MLP neurons of a small language model. Each row is named by its layer, matrix (gate and up: input weights) and neuron, and shows model dimensions 48-239. Each number is 128 + 24 x the weight over its row's rms, rounded and kept within 0 to 255. Numbers have three digits each. A neuron's up and down rows have the sign that makes its largest values positive.
After each neuron's rows, "fires after" lists the tokens most often just before its 100 highest values on Wikipedia text that the model never trained on.

L3.gate846:111172103100107138130134106106103096181140158136171145130128140171098136103128122122115164145118135151116123103139175152152149163118073134137096111110105123172153090112150102136096125131138136123145107129114129135096119144119141162114185133112124118142095165172085110132146113113122110159156128122129126134190115157125159091154147117128195095101107136122105148138140127127129123098130115152088166134138161108142157124144177166112149142125126120127080157132123161131144132147120137133124098128133091125146165117099131145104121169131135117112125117128157115137170140140143087142
L3.up846:107139181104109160142164100112145110113144120128149108097124141109129133152133139089114123102095142103111099097137131130139173153150112174144147120112130123156149076121148119126116165137137123125136116152110101104151124142140143144110130100127112141116116072148127128106170121105108128095109127085118096144163107179100128094109137124085134157150082106142178125151103121156117118101128127149087108181123118141119120140145130139160160148117107104180153159089082119141163153120136148132085108123103111121138145103086093135102091105138096164143118131153106136113156122128141096140
fires after: "0", "3", ",", ")"

L3.gate352:113134121116154095116138107141127058116192123118107108128099128113137129113101102151126111118156121130115164154151092121121167164090141109134174147131143120142119125140108155163129132122115104116123132111131116141132090153106145126144157132109123127128122152125113172138108091097128134134140152131109110121169132131176138091115150140142155134121116193134133147140111141148130140112152133101142153114155124125128173140179138152118162116151086161152133112136071133156123167191157159103139119131115101097139097130086145108157175155116116105102135139111132141116133109134095146109
L3.up352:056093174118126154174118131137161115128167142093117136140123131162120146134167138175128127149160135142085143155170141134156124169114133128101138113106149145192112141131150133110194179094107099113120117153070089112101146135105110146124125129148109136170130085130148165137102162113096129124129089097086154087126188116144095106118118168105153112137117136134135115161127121132138132121122107135167153133156100146137091157160147145138118112119140097188114091144105148122164146186133147145127112128147080110145094125125156206133095138139148133100118142132116129146117115218122118111
fires after: ",", " United", " |"

L3.gate835:126141088150195120105105107143154109108136132122158135099160102127165128138142094127098096139085105121101122126137110150128140105148119163157118162106099101127120151137177114118092162182135131136098139126168147125114094140116078150120098128119150121115096121129110125151077070147105128156117136135159105090135129119140094126125133143152125101162130134122125136142123102143133142158117130129131092137130094098145137132120100190116134201144133136132130098097111134098140089115137125109120110139118105103132155123139163120058176122167153148171107128159169067145116130133120120146
L3.up835:138147091127165103084146136140159155154132131150131135117113103100116135134128117134086108110117131072132174124154114161191151126128124119154095148129090151113117136084134138169103126150130135141101117122173119073120167138126126153123130098142127140112095167121123134123110091139107105119144111160119110125092098122168109133106169142190101136136139125109151100115114077107133119143125126114137127105130126177170132098122118163134108147104106152119130118125040159081155137100143122141091109142098103140121134148150115125068139124123151120138105132108160131119113154093097102158
fires after: " G", "3", "9", "5", " g", "6"

L3.gate720:155104139110105078148106120171157114125157137110139121178122122103105114106174123097127116140122086106122082134136136163109125136110115117106115119126149126183169129123133106104152127116139131144129131090125136141151162159114165187152115149138145183153091127098126135132124117116081155137086106110144128082089127116118148156130125141156111110127121140126108120138113131157115164138111110117131086140109124132121162099100141107132138114136099142141110122118173124086111146105132144125115131129118097121111172136093140090162123134125163120124183129133129112112097131154175128123
L3.up720:140099126122124177137099203154124153147145139123127146086134118125133141092122159138124068132142145144152099131156121152086147152153151096159123155131105129109103157112111139111115134123088142142166131144180115162057120159126120125136142168136076168113107101103106125125083114147110105136154135106137102137149159160118139170140144117105109090066101132145121150190140112121105094139128164160136096118155116106117137182072165121136141117126103117146114139100138123119123128112121136136111115137149106143130101105130179086115146095146118126140112163125133138115183158137090131146
fires after: " —", " at", " (", " At", " |", " for"

L3.gate1013:127113147137170126092093174086172122155128122125124120126145183111077135119170146142146176141153139126171133128086160133126104169143134118125127093116125149153172173094139134112150138123127165147094146168141111127116144133083125141167139138124113160162101140134163117115135136114114079092125137126142141113080130084124139097150114147105144100092077136149114155160139129118161127131126128111116129139174104119116072131108145141140121164130150178114153149155139138136142108064116129106110130110116165142132109093074113134128185095104137112094138153099105149132093116130158152140
L3.up1013:128141118139134102090127115130121146110099133172121122155142155185115112143119116121122090107157152093122161118141129117126105130131149123145165098120145142084130108136109115205143123100092099119090165099115108120160146126117120138130127131120143135124102123166109094127141118095089085116132160090125171111123127102140108096123107156109169110129116088132168086138130156153152158165127170147112086131115187114132109120107137113176112123127130153148153121100097166153141146142135141161142155098152113129133104108175106120165119147126075086159120155134140063093137151133126091149
fires after: "0", "9", " In", " in"

L3.gate130:086121164118159161180131117140139159150114095059081100138117165146112124122139073122150134177114161137113100137134149163133167158088141122105128151188123088141110138167140136108148135124132140179144134108123127117124139107163127139165146165140098137090131069188116135133135121163099136130107125176098138104073114141156152177139135199087161095141162143073123067124146116130154092101112075134125126146136106141133114113141140135125122126142144101151156144161095137109118165109085135154101125150112097146136132151099124110123128092108116153117116162107102137124154100148136151133
L3.up130:131101140184175144137151118119136118137117156155138156105123093110114108154132106120119114126125136135108125118115137135113088133152164083126124165059078137103162102142168144153156104137081152121126133111179107127156088106180101120125142110138122142125128139154087129110118134141117104144169126159099114149135124168120142120114160121098127128150129101150117124105120121139113098174124147147152126123132129113100146152145144119132163164125101173120101165106147116150105142155139185095135091107175156153142133142111110126112125113113123099157116108130118140128130112158091086118
fires after: "0", ",", "5"

L3.gate153:128102125106144099148135112124113130110118133167102126116194083135083129116152116128106153131147123080148097159142098144170135148097097113164129132140145125119122139122143126132128147103152200094123137109145124160118139169133103146122130100116123150163110108148147097070164146102157120186120156117178138150112138129128126102152126156107129127122132134122134144135143139157138110127168127091150112135139126170112124081087129092103124115163109128126146117140115111137116115115116094090135122118132138136153174128159119144134127102070132126075175141143135076112137140122144142134
L3.up153:130158111122085145137116122142107123143126157140071098097149125144173119110112100112136104138129111123129081133122133086148117111054143117127157104118101127078144132101162127138080146149152124145097113145132101123080136127115148153119146082133135156121156104130137101116110121098140103188118140125139112108118102102108101092167113096126122158160120132122109118106128111110074147158161099131178137113091152095115138135088153130110125145133116125139091143142148146117134118128124169150124130121094094128114116131084120119118111093100133074171178087120116153116134162144146118145
fires after: " ", " |", "0", "1"

L3.gate110:113125134128116169131157117148105067061125100124126106123102156147173128115138146129140152126141176118173124164175144196114134131169113102108149165124120107135158141127173178131134138123070096176118143152137102158140145097097127155117148091114121132093144129114132119136109129079165144106135127166133156158131118100110100116168149145145150119094151106139128113122126118152163115083145126119132176103147095108110154091148085150204153093109100128155129112150157115099165133182113134155130128118169121100086132087125145143115146102102096129155131112094099146117109128135142098153
L3.up110:135160149140125141141117162093136130125178071139149092082136086199177143129155157149143105108128131084102101149107078136119131131137100106104153096126144117114136118131135127161144130136144125110158100129131108114085129129118109116125129148149155108124105136122170133164104147090102111117151128132122124115130130138104091119101127084150150108156131114134127150131121111143132118108148140148159144102127120096138097105156152135117162149132132121139098167104140127162138155160128155149140164112089158123112126124126158130166115142143109114100127093110142118142136135163107092107
fires after: "\n", ")\n", " |\n"

L3.gate294:112134101076121133133158109159137166122130184146103160106100105154141137133171133137119122154120123137147112116101113161110124159123189093122128053148159113123159186121140126114099137159093115134136141121127110127131107201140139134140154103115125135100137115111147116093125136142187140126129130142137114141105175129103138155155131158141125132132134129149149139102143102119102111110115135129118125106122127124141126123088075080196114142115157131108138164135121143095158146051126115095122167122049158126153112098122175147122108103140170146161101108147154151080104153133147095141
L3.up294:166125118159165139107123151133145137090112115117161150176154112102156172124137091110090138145128118109136110150116141124132143129120137127114126107120102130131158096134133170147144103135129136134154119146097128117120108115095130144121138129107137145123108109122141087106169125123124164131088120156086113124150152091115118095155151122109150129142129126131155128102115084095149139127158155082146127136133091129122124132109113126139140127090136150063103122127120090159135108109147151108135134103091141095145100130100151121144131101159142121137112156161115123156156124166144125106
fires after: "\n", ")\n", " |\n", ";\n"

L3.gate440:115098145085146108137133110135138128103104107098096106133136140142126112134118103135132113127113108162117081146107106146138186135146127170137137135104149118135095119134086124103130109126127147161119112149093079174109094155111148152100148125125149102137114096106149133123102140132119090115172163134131130125098125110093111126113101126112155121131164140145112134086165130115109094147089148169115111133086110111102162141161156154164171127098107139075129137151136112119111116107085099151138091161134093119134117149164133138151168140128131112154109110150142183138123077153160132095
L3.up440:111118086106112117142108117130132092136094160091115142141118134085135111124148117125142149100126101168146127124123192138100160167101090134139162134124180141142055121097108131143145118125144163116119129094146095147118115134111130102054133154137102104166061091154138170147105120094130155141112155141128138110090105098102111102059151109158157162115117133141146138089114138102138101113135140160117150146118162124148128121125103189098142130144129149117124110105145141153124091095119107132127136107135147127110151094115144091133153149123107121137120160159107119165119136150105143133
fires after: " |", " BBC"

L3.gate617:135128140139144106167119165089114136145106127126136142111104131110143096115170119124091100126152095164113127092129103102127136113118124122139126110170113097142144173156128138143121111100080119167160131081126137096146147122135126114108091146132123122120152154122184150143093129128120129196105128132145183074131081111112103143117102168104113137100164152138125126120124164136139143154121155125162116163120135113108101148115073093141109112106093181208148082129065120155103118123120124134099137195092080120128193132185099120153158099168147114160135176126101156075115085135132151127
L3.up617:133149142094134171117149123167120106115129144111110102140136135104121120157119093137154142110116120143127101120127108126115136135116104099148158147075111109155134162127153116159173123154110120115105122156166129166133142196101107124159098090149138099158121129075142142093118137115144113123136105135116139138162156126118108124134100174074138082130154100141162092109138112159177091136144093108116145097151131113138130160128137113143138128106084159103164088136159159136134131129111164115128123095059108140121099128126124131090139097160122095151147146122139158171135111126178169096
fires after: " was", " been", " be", " were", " is"

L3.gate399:127149116137172130111122082072123183109131128167128131144153128139156110134105120107107124165116158125123139146135126121132128139126152132108099099125133215118048147110134169152118173143120101143130074114156119186149142120136121093106149142146163104168070084147090105134127137132108108153118130148123124132093129147141128114119125108107146122144128128140134106144108104118134134124150165106119111166163157102120150123131133141112136120118115141155127092119143121153126173135121114136160109135096155136101097121123129145125122092113114122173105150104115138111102113094110151138
L3.up399:087143108142151092119150152136154121128134156116120123108141130120117126120134138096182091156124120141160117140079110135119143096180121106088150178144123165121069181113112134109117133140149166127131129083118136158134146155103115057124120109126088146157114116061101149088098097126107149105152178167118102103117144174082139101144101118123130118111084097134120140122141150147125122058122118130173152102090131149120120123128132124106138104152156134173125131135105138107107157085064152113150124134092156159126076103169098187113121130155106121129164120152128134127114189108074144106
fires after: " the", " of", " to"

L3.gate98:104113124107119139117098062106109132107103104125133128114113168162102113127149125115114116094163129164089138152119139131124123150123158107150100162126171127162108168132121129111101150146124102122113165125104108100114114152147134143139114149148131145137104128092123139174133129116133096140155087113108143128139102117106141119117125153157173141080110128122157158163104129143137156154136107145126152080142054146137104092119107148122136144154113132106171091136078155128134152150144175135135151086146133114174147147110167160112099133176124149139099138159117140113136089153155136132
L3.up98:149137122092098114119148130126139117119136144128152115082142113102109117175132129102155153132147156104126123111114119106140118152138123166085137133097129170099131164141124088143140127157122155130117125183144168153104152111073090126159115145128159110166110154120150166128113075125089169089163113138153145137124187128136085131091172125142162141147077193137125111113141101111116118132118119145125105144124098150162104122158167135079121147077108170144128099175148165168145117156093120111122139116087076159101105093128118111081118101137165142123126121084146124093114132104164141137
fires after: ",", " (", " United", " Yes"

L3.gate329:106122110122112128079141138103127138138122113137131075142138129134128138114170144114165123150141096083103136109118134091144157123117182144175096166086139130086158133107160124102139113154144120126113154079164121147167126121190166120082116125154065134135139112111125121154153131128117144119153094133142130113153120163126151118073076140134105158083117123136102080149127148147122060098113160118132162134128170119153111103128142156064115140122123126170132128087125128137151129137088114085111149136131144167134165159133133122088138137145165098159072161136141111129120138118133100117
L3.up329:156161150163138137102111152142140123117130156175139130105151142097138148119161101122115103089157100142125141156150107100108129155105156095143130155135137151131149107101121169142153098121145127171161134108124123107131175133180091201123120145116129155070106126129099149117108116143095069137176105147146134163102135162126123169105129091104102152134100154132111130120159138143094099157140113153125146122073142144100094114137092128136126132088180156154138128136157128115133126116107109120122118111149130132144172164126124163138151121112124120131125149129106160157132143196113125125
fires after: "1", " Q", " un", "2"

L3.gate100:116123133126097083133117183088153124147140150109130143104114108108143175104147146115121136135136123162148099138146148113136127143134110120093095141143132066129107122172098144102152145146175161132134111163120162099133095154163122125150105079126141117098118159100110085092132087143115113124103094094147110130132132121116096103151127164128134137140121137095132139169131082175092199167154150113114109136129134125095144140110127130138106159163097115155163120130122121123135111131145131163136137146132120118177153092138158094138121151156119120186158118111128137139133104140152134091
L3.up100:156158138104057103107086181094166117156089153166138109119138125101146173106117090110162137129171128127136161153096112139114135166148154129101151143166166116114165144118157143142177110146159113136128141137169143139126115147106122113117143061123150124109153167134094096140105163167127143136136111130134118125135117143194184110130111115099155131136132153131118118147154143156170108169134148137127101156115127108111092113133128120142122177131133093138163111173101107127147106138133106175147133114062062096179165087102099148161120155134158164122148144092135162147132102145149122095
fires after: "1", "2", "6", "–", "4", "3"

L3.gate406:101163139140101183158086107137156170114123121157148119114135109109128123125163087116097137145089159159136152092136132147120140156094162112112130151119128137097148137119133098111138139169112133101145085138124114117128098127135112181142131132075093108154137191082105153150105075137146142096085125138146076116138180122112139099121135133144151096129064119103162149155125140160126127159123102109104136159155125145080124156109165118099135102106101109134118114140130091108182132109074142148138143169173154103127151147124177126130128150114150127166122140103137130127141110169145119118
L3.up406:130129126158136131135124125163142140086126137120112131124114087138107140133084173193121131125132148121151129062153101153146149118121132136096147114145167093074092145099148143124140098062097136115113102172116137132163090172168125104132101115105135168101120150135146105123164129111180131112118124137109162132122114140178131136118126166140171140132147140117092096085133098146143124087119091083162147128104204124165130119095137122135140136148159143099186126105088124137133159111113198095170135141095110155157158169140120150168144106155112114103117138122141138146157133103125101134
fires after: "1", "3", "2", "4", "0"

L3.gate202:093122151138128149137126168118131130141117088073153130115121147165096114106136146125146123084094133116092137150127145141136140131176163072183134108141129118133137094131147099109082129148118120143118137112147130123119112120133124136116120153146165140095114132101104118135118164082132148135130151151141146106133099138184117119099139099161164123143165155135149122147116076161111111147138153137133117113157140134119184123136133119136130097070142111183166115127151143104119061131136113149167116080092141126103125136093170128125121097106102118161155138105112164105130139108131102154
L3.up202:122122158121114148067098144121089148113117113097125068134085095157146117159160076160115099102139150141148153119143117117117054070133133147131146112114129118108114089148113136171152107155128132175122141123072071128122094121096158132137132133110112138119119099115162102143114177133098087103124122160100102151136122117137103137128140154147113167149091116115137080138123110103152080093104125109107122144120110098131093111170120143124138151147113108123150090126151127135129093120129082163118125127168110162120130100117151104125129136106125136107107131136101131115092110146153100135
fires after: " |", "0", "2", "1", " ", "4"

L3.gate42:134169147098159108125163158087156136129108165147124149124162145163099126118142126140126116103108123168137181147145087111151154088164137135095128134169112098092117153145118116162089143126151174167127107139131119160122116097139143163091142136127126128210136139105111142115115123150118133113121138135113119115105126115129139099146131086167153128142163116105123127116104156122052145101155101112103134125074125080062122131126141122137117127123108109127129174123127150134126122100123115116138110161151104121162122129141134152155158100123125175066126186157145151177129097113131127119
L3.up42:091107111137103111121116111115117088161133117152095171139147134135134121118148157107175104134116125151122138158142124102110168149117118201164114131093190088162125170119115143110124133135134117134142140127110140123139121128115156102131127164125125098135098131127124155159081147114140153137123138135150089116138158140106133138101107163127155149117140131130107085158073111184099102095079110133127130080093103129074124177105114107116114127115141125149159140128134122159062127102117106116145113132123127117140136130141113112147142138129079133160173149127135129114147163134134116104
fires after: " |", "0", "3", " +", "1", "5"

L3.gate630:142138155138144119140171129163166135121124122123093110161086113117110135170086116170128132182117110124116110139133131098126140141138161121123135088124140117080114115111096156143127114145153109158114159111127170113160114158104152114143141096133171170131140135127136123149109141169153134118099125157141133153146123124147189096156082097105163152097144108116109105138078130107124069107169129134135135111137101123131107135117159144116139152129099156150092126129122171111163131102097133133120142168118111125119146148155122110160113159100098160110106186100105124121144158181101134101
L3.up630:169140132150175112114148147164175170063129126136144129170101130103155130127122130132183121145159099118115124146141137152156183147165140099112155151170136130114130149146106163140081066147137136121092152129127129153129113146148141101112125112131155134120100115106107147156137137133124170146093150139137073163143149141087162128139090108130113134073145113142136150126142133127161111117131134149091106110146114079104126090107179099115136086173094096129107140161136162127166121116138142102152182130139099094145111135138137107095142093104140142122114141108141121174138073129135112103
fires after: " of", " and", " in", " for", " U"

L3.gate438:102120144120144137139132105142137125102109117106133195100154167101112116150116110125161080125114137119122141152087125129135162148105157119147126164109117105126112112083130127156099112125116115117100117156124119132091149138149075149138181128139117142119135142103115137137129087127114114138095138114144120153146114115131152140117148145139126157135067150130164120150077183116113122133118121124093172160127058108169118145150116097091156072113112093181170100121121147108133138127113114114111137099094130112162129135132150073138146129173134111112112184169134078087155129132151093133
L3.up438:056164152140145131163134117117139163115119096128115164147181144112083121179166112143127119127095156114089132176158133065167122144152123113111111134143183148124125145129182133131118102160153059156097143131179175141122157154124160173110130098155140144112125134111099116111155176108124099120104108150127140153090146132125159088131124109166102140114134128179133083111133135125153138139115064113114139184120123098122112132134111105134124083078114115142128121090125141124110101134098135149137119110105115115120120081083125108112123156151118110131093160152101124109141162095141120088
fires after: " was", " were", " been"

L3.gate746:129115182131112098135130123112161089102171143082151144126142144142099126174129097138125145089146181128183120128154138122127121118142136157108102160144099124150115108096126153094145117112124155133136130137128131084115169133130098129154099134125131133149107135111044148107175145129109112138107107144119100158145135104130154108130144128137127138142108098124139119160122140137170153116150063106140094162136077113105144112154094123098128111107106132092101134110103110129165109133113110114132145051093077121118109108126101144102131144091141100090128134118109139133145120114154119139
L3.up746:139138160145161123125102142118124124105140133102106137075108139120067092131134133121132111125120168116169164116123126130133136103087108093123104110155110151155138102118107114088166123103128156121189121149167115122145106107129131165135105141136106099160088132099134123162147120137098129145111205176140129161139096111117128091159144136160182113141097139131159118147134123176153076096136085141149136113113153083113120090132096126149104140106144117104105126129116092116110135142142125134122129152124105130162123130135125121112107115126098086100095110126149133144121111146168122154
fires after: "1", ".", "0", "2", "8", "9"

L3.gate730:170093129066136147125133152127154091134146155107120133153130146082172111170099113132139079169141174132148123115135098114142147126120114137120135154119140118149136122093101161127128141128171113123108125127124079134125128103134131126154128116182111101142126126141143156127145152157131185112092156142143161160099104146159136153138135139107163129148144102135101096160126104128147166128131131117139187121148155172095151097114174091096103064159116170128148138102145121096128125063148142197097115129131100152125111149143145082135141133099084145149125163120135097109146102087131134137
L3.up730:161139149113153137113169091117100122150115153119095102082112159089043168098142125130095130147124153123175125145158120166130122156126132140093111165131127133101131125104112151121105107149116142145130128136111112138140138135096126178089108126130162135160139139118113112115132152117137176103195177145127163135102116128092095130135134123125128159125115176101146145129159143166136126125120167128147140103097142098116170085131087090152111107126120103143133103111125129143111076083132141168164137103093116130111104142123134098128148136123134088128124154132113109115127105136134111128
fires after: "0", "9", "1", "|"

L3.gate628:158098123110159123170152133144127112126150126126130112086174101148102149128106154125128152120118124104124135154139140133102137103106163166166141114118134136137101155138104111132138068118117087095134168117125174141113116109148131170135186147142162180148131109114087127138151148140103157127108111116145143135140143125118159133125132121173131117117096135104107125101151059111169139167101131079099139186171078135146164155128132111110118127100083149140099151143148141123167111119136130141150127122119085118130126101106165106077109102169079144188145147107112117073142090123143128117
L3.up628:121116133133100102127140092149115114151130134155090110120136185126139108149143162080139100111123163117170127128129116138142111125170118161161154116149137062147121125170139089114149149158127133172121160135117122081148114146106131087144113151138106126149132173132176127136120094120138162129141142105133123164071129130155101102144094096161128119126105107131119144192141086198110127152115173126110147116112080114111093189137142119133123178110124113134173087122136148143122141142152113150150152142134116130160119146127165136110116166144142157131114138119113118130135146164114119141
fires after: "0", " the", " United", " in", "1", " "

L3.gate807:113136141131132102102112162141115137120136134135118117148128143146133133151144134173102135096124130067095117164088138154051100151109125127126106091149123106113146107130120165109098122133127152166107168130119118106146126167133166130081155098146152135114111135104106133141165136150130155170106109140141140107130148156121095143154110115123151108121145122131136109122139094151142136117123115155125154117154158125100180136118101146089100120081148136115158180096122113115109130110128105122165112149125156154091151092070177115119142138105130125140108153158125126163121101148077105147
L3.up807:160122123161103098129129163097089140118107113115114126134150110130127116152136147121128109119122111071122122123083103144093036108108085076123119087111119134147151136187139178125124109159124145140125135131087114132139127117103122125132139111147157180121108111121151147142121165148095147190131105137182093106165139145134101153133144110102175116106164072125149145144151080146110157148102129126120099099133098108157146125111142092144141172116104118151136122108120158128133146083138173126144084146147125104111123116148123112129140097186138124136136168163145163128111147127111160102
fires after: ",", " and", ";"

L3.gate198:141130156151148117155134119150123122126134151152160084101154081112124125188123167117090112119088133121112129136121108115112148128132127103119169130144152121141103158139109129109111133107131136151129143120093112161142091113132127117104121118104174114141143116141134163125127110131139142140073128141137123087153083121117083119129135123172115100112120135102108127163092132148136155131129132148118126088133099141145112106132153151132118079091105197119138074125138133125108115142149133140067129162077111142104106170148155131136123106135091122154078094149134106102101084143078170133
L3.up198:134115149109141111114113125134142164088090173161141113153135129162135115124120126123146163142126172129151135129162112154107138157168131130126111128143133125202118160103166116107109122128128101167153113110159175092116126098139123145145068115154153129162131121141107128134178139124138128140139092125113181098140138112112130139124115137122090118118097098120147128090142125123130137116126127109122117122145090069132088105141102087142110142119093113131099106101126163165135111140130100131114151132125098141123137146118124133100127136138144145128098163150157143119104171123150139094
fires after: " was", " is", " km", " r", " be", " were"

L3.gate782:115137046100108140135171141118114080093106074064131115144115173138114152185130089116178163205111133114140124120105132091131122121150137083189117140150099114107096150142147124140084130100115154162144147129139073111101176150144115153086118110144121120145157135122129038115141097123174148139106128144140135131169132148142158121152111113154169157117119121119125132100109133117132155163111125145122079108103118121135131092147128122128127116103111112121108150076112130109122135140134133144145136157133133109130110163092112139138127135113108142116115124099136130144112089120135125137
L3.up782:150132146133160108187170132115138113170092124083137131140117114126138103120109154122171110123110103099104165139135127137163120109117099121116132162153140131140068157083085153138082105144133127094156092123118122170125113125106138133095153166102109082108111174131134116145136079147087113065100085137089098146110159149132139114172118106119125096164132123153109126163098107121169097154110152126123140142140110164150152136150138155102107121088146131183136126093154116118112152146120112089142126114115157137130143126144160101137108138128124119143126116131108100129097111084139089107
fires after: " ", "-", "\n", "==", " |"

L3.gate73:128142143120061096123129128130168140131127127151129144105169143136127143144148158158154148087135116154138137134113171113116123115118094183135122125129121100107142132100136150143146101148094114118123121138090050140084143125193119173165110151130124136101132136122117118115099107167170138114097098134109134153156145110122184173147122130131136147153141133076077172162111126164161065158144125142068134120115096087148127135118153115126093099150151127041116105105148137135160130128107164095142129153152142134143116129092131089114116128111132091134118167116159163130188135092118122145
L3.up73:119133115120136070101180152139174147096123139138096145096168135130152096117139150199131098101090109109093118139105160142128150115125082150136106155160092115151101116125112143136128107133126108119125109114154109127102118104110135111129100148145079124134102117121116103102111126139173149135122115113131136164140176133149174179173095126126165162106103150110111092143117122111148110137114132141111111114133109123126122101118151119140143115121082094126155063136137145104077115114109134102142111130120124148101131122154105109137142180171150085109146129114141149178152134092124137123
fires after: ",", " (", " to", " well", " rather", " but"

L3.gate969:120118086110135134142118182145102142141154158097134063122143147095123080136135089142110149142116134090142147134102099080131120102157113155113158111134169179151115186108109110124101144107125126103145141158105164125136123133125154100175160126144108186132100132134126139102134123130107140129126156091092105100140159137138125138144131144117072137147138151145119116166127101118093100120121076126103128115132124102161126118059094139096117136116163147128154116129164102162138136161110160152109085163164150180105099196184137127151115126108105142141152155147133129110095156153121148186
L3.up969:114105150125061115114125143129136147117124089145087123115118128099133165135101167076143095138076142107165131133112119109092120130175146079103126174155105150147141166131127113175116175141149143104148075110131157108123154151146125135150073142103133103115141156114122133165176140113145116132152084134150111140129158108146128113139100127147121086067130134091118145066117178146102106115162143124095092104153135114127135128118145103092083120151109082120129139130121152114145172110129120109149115167154083092093109093119131115101117108144142121138108137149129123115115156106132177090
fires after: " —", " the", " Al", " |", " al"

L3.gate70:173092160119120139125138169119184113098153108132163068140155180151173144121114152145124074094110102140172106098171147170137128085126174110145136154122147116152157114099134120114130138143131136170115141104148123122114142135142151141117091178121126147120125151140099116114140136166133141154149151117157099127103111096102167128135155090156129104167121143107130133156108182144140127110132132129108157114161094135158126164141120132108123128117118123041121107116127126133118101131118163117108156119149113100091123150129112122110139140129087147120135156112127149067114123094116099129
L3.up70:124137138118109174148100122151141160112146181090102124131146170144111151134123148123146087140157124122154121118149085134146118125170136126056121125113137120138096112134128170115109097107137148159140123119109160126146117156161118137118171134121117161117170141125104163085101115168099135160156088127115157140170122151115154148131070130132116121136123111130100174082071140139093102068149122175117141122129131154124143143129104133097096123117130105151109122158134115112160181121141103108139118156186081125141179132133143116124104142138078090122123158160152129110117136124139139149
fires after: " ", " ("

L3.gate794:083130111150128086141117086144146127122142112091124135136137149129111128136144134132097135088118099124127163160103132134118125094109147110136122081116145101137143126111107136108127090103150152045087148096130137136132109116110149126097159149129124124172128120137134136134144125040127118104164133153161092116118134135102122138131137132124149131098131150108147115143105143123118145155105159110134156117142136136108161171098105191155153104130149141110150100135093086160056143132124152155104126167068146149126146114125187105150108093140130115134150146145098112130151189156118122101
L3.up794:123122086135129127159127151118105105112131138171136152095124132159095104121127106149083117086130090140152120160080152179093117125147138153111138124121120140157116135103149162070137140123101141146158139128145110135120106141121131124110108128122099146103084157125127095186149139135131158108108113134120151122155139096119107147091142135110131156098160165098124098130060163113123151142139174108138131147134155166132145071104116120092150126158109111129123119082053138155114078085136141117096132116121138112101131128124152098131122125146098135134156164119172155134158155165110165113
fires after: "\n", " was", ";\n", "-", " is"

L3.gate999:126149110147134129161131154147158136142162151101130135153132138118121142167142140176112161122142129162108129072132164115112112130121105162115155149144101099139127123113164099136107147102097140155121117165112156133094133139155130201129158130111124165165165110117094124097109143117148114123121119119148099139130130161168132111148123128085119103104129199148133131112104121141124094102107148120138108077090127105105109120081136172135103152155137163128159120139149101123118119137117139162146095113135111131139167161090110098161170138114118138095101156115100141164113091105102119137
L3.up999:137174111110142097172158103159108135140125105147187136152152101139117131126132158113130107146179094142110135131107108141091125078142108136141109120149156145126105099118095146139083128147064135098114105108117126130124098119091098147126167174132105128087139145111117153111127130133117117142154164133144153162088159166106100147086152108104119071140146153146114126152158137126165138106117150083161103120148124105080135121112136151101135132108160128135145090133119180092107137123138134092126129129149147130126171143098176114134123129092131136159122095116104164108125145094136103100
fires after: ",", ".", "==\n", ".\n\n"

L3.gate763:115121158139147141113125159141103115106093154137138114161131160125146127135093078146154107138142104154111153131131121119122139102141102116101089152131134104088135130102118105161128132122140138117154151151126142160170147149111148138140146114110130156102137055149108064144135112150104123155126129154115139069106104134174184098136143128136097092138113142113159185141108141175128097111113132138106125138116129104118143117120150107121147134153153099123125129130160085109103183120112163127102114104127133104106168159154129075100079110117130152130118132152093111141135127124086142128
L3.up763:122109152127087175131094182107158107123144152136162169131095121136129179105129101117103115128156087136120132080080119126181129127107095117125133128135153138140120125142118144125138153118181107164157088133129161168148176156151161133192137143128180143120122057163114121124131134143138130146116155127139132143123067152143121150118160108141130093161090134108123124161063163196173112115089109156115130142140134160090131171116141141148136119117156104139136107110141103132128140130142130157092147082144123120158133116131139116115080132114118124132149158134166086154102159107126122122
fires after: " of", "5", "4", "7", "0", "6"